config.toml
n_head = 4
vocab_size = 4096
bias = "none"
parallel_block = false
init_std_up = 0.0251
lr_mult_up = 1.06
beta1 = 0.9
beta2 = 0.99
decay_fraction = 0.288
decay_shape = "linear"
final_lr_fraction = 0.0
doc_mask = true
MLP neurons of a small language model. Each row is named by its layer, matrix (up: input weights) and neuron, and shows model dimensions 112-207. Each number is 128 + 24 x the weight over its row's rms, rounded and kept within 0 to 255.
After each neuron's rows, "fires on" lists the tokens most often at its 100 highest values on Wikipedia text that the model never trained on. A number after a token or word is its count.

L4.up485 [143 141 142  86 104 111 118 140 105 121 112 149 132 135 115 148 140  81 128  69 102 173 109  76 115  93 138 143 126 142 106 100  57 143 150 134 125 114 157 108  87 126 125 135 172 146 122 134 152 114 131 146 155 122 111 129 178  94 172 131 138 102 130 148  84 132 139 121 182 107  89 167 129 125 135 128 133 137 125 107 118 152 117 155  92 160 128 109 151 102 158  94 151 124 142 100]
fires on: "\n" 63, " as" 19, " also" 10, "rom" 5

L4.up846 [110 104 118 106 143 102 152 170 122 148 116 149 115 132 104 113 142 111 156 137 104 146 124  81 167 120  96 145 151 155 121 108  97 131  82 182 129  88 130 123 143 110  92 117  97 143  98 116 133 124 103 176 170 166  64 136 111 130 130 136 128 130 131 169 140 118 172 182 126 103 140 142 103 107 136 124 120 141 107 155 156 153 157 133  95 144 130 107 140 142 124 171 131 141 148 169]
fires on: "d" 17, "ord" 11, "D" 8, " rank" 6, "z" 6, " list" 6

L4.up12 [131 155 155 135 139 165 144 107  92 102 166 122 108  92 156 139 101 154 152 141 118 127 120 107 140 153 113 137 120  75 146 115  83 150 109 167 132 126 135 166  95  94  93  99 152 137 122  88 141  97 131 100 163 136  74 129 165 106 148 116  98 111 157 114 120  98 131 126 117 142 136 142 113 115 130 113 161 147 103 135 123 100 111 135 104 132 146 102  87 178 156 109 160 144 130 103]
fires on: "0" 28, " Best" 11, " very" 5, " September" 4, " look" 4, " +" 4

L4.up277 [131 112 146 128  92 118 128 156 108 133 145 135 109 159 162 106 105  77 110 114 106 131  93 134 135 110 127 167 116 110 123  67 117  92 145 146 163 120 124 151  92 103  99 165 138 119 178 130 126 126 126 145 151 140 128 145 181 125 130  91 130 119 145 129  96 113 171 105 121 157 139 100 151 125 144 105 100 145 126 130 182 141 126 108  87 128 115 152  96 130 120 161 171 140 118 116]
fires on: " comp" 23, "c" 12, "C" 9, "p" 8, " Mc" 6

L4.up897 [154  90 102 124  84  99 120 157 128 154  78 160 111 186 103 144  97 135 113 148  75 124 119 120 131 120 139  98 151 112 183  81 164 130 105 136 119 172 115 193 131  99 103  79 113 107 142 170 134 121  99  99 155 148 111 177 140 168 152 140 131 135  96 140 107 148 116 172 145 110 144 135 113 132 108 137 118 163 111 118 111 110 142 165 137 104 138 127 133  67 142 102 112  94 108 151]
fires on: " s" 34, " Car" 14, "é" 8, "om" 4, "in" 4

L4.up627 [145 123 171 120 130 147 113 106 134 116 145 126 167 108  73 131 152 123  98 162 114 143 137 149 133 130 154 103 116 110 111  91  69 122 130 119 125 115 153 165  81 127  95 137 112 138  95 132 137 111 118 117 166 132 105 140 104  94 135 136  94  93 154 127 128  87 123 107 122  98 122  91 118  88 130 133 152 143 142 100  59 133 163 156 142 132 122 113  99 110 160 141 161 159 105 112]
fires on: " b" 21, "a" 16, " \"" 16, "as" 10, " Is" 8, "is" 7

L4.up789 [ 79 157 107 128  95 139 131 180 147 171 106 143 100 112 114 107 156 102 114 155  91 157 184 107 118  92 116 119 100 117 152 134 133 124 160 145 124 140 119 132 159  74 118 200 185 131 141 133 119  95 163 161 138 112 127 122 114 150 154 114 133 118  95 160 113  88 165 127 147 123 141 100 146 142 119 109  91 133  98  89 113 140 135 155 135 135 163  68  83 144 149 126 111  94 115 133]
fires on: "\n" 28, " High" 9, " Pro" 9, " Air" 7, "/" 5

L4.up520 [ 97 135 120 131 160 119 103 120 117 125 171 128 163 108 154 138 149 150 138 186 102 121 160 144 155  94 110 132 126 138  77 158  92 161 122 172 145 130 149 130 115  74 106 125 136 137 164 136 108 105 122 118 146 154 133 149 117 150 132 126 106 140 108 110 156 147 155 129 126 141 131 122 144 105 128 128 139 136 112 169 125 150 118 114 120  87 127 152 140 130 156  97 138 114  77 135]
fires on: "'" 30, "ail" 6, " earl" 5, "led" 4, "b" 4, "ach" 4

L4.up511 [136 141 135 126  99 166 134 129 139 181 153 124 139 127 145 103 154 124 133 119 116 154  49 142 139 163 102 177 125 115 135 138  95 144  79 101 179 124 145 160 127 139 105  93 127 164 146 124 111 150 121 110 133 151 106 155 122 148 185 126 118 126  94 154 121 126 104 132 123 126  71 133 150 120  95 131 140  99 132 133 117 132  81 102 150 140 163 100 122 135 179 111 122  91 104 116]
fires on: " s" 31, "ial" 12, "r" 8, " ass" 7, "ly" 6, "ical" 5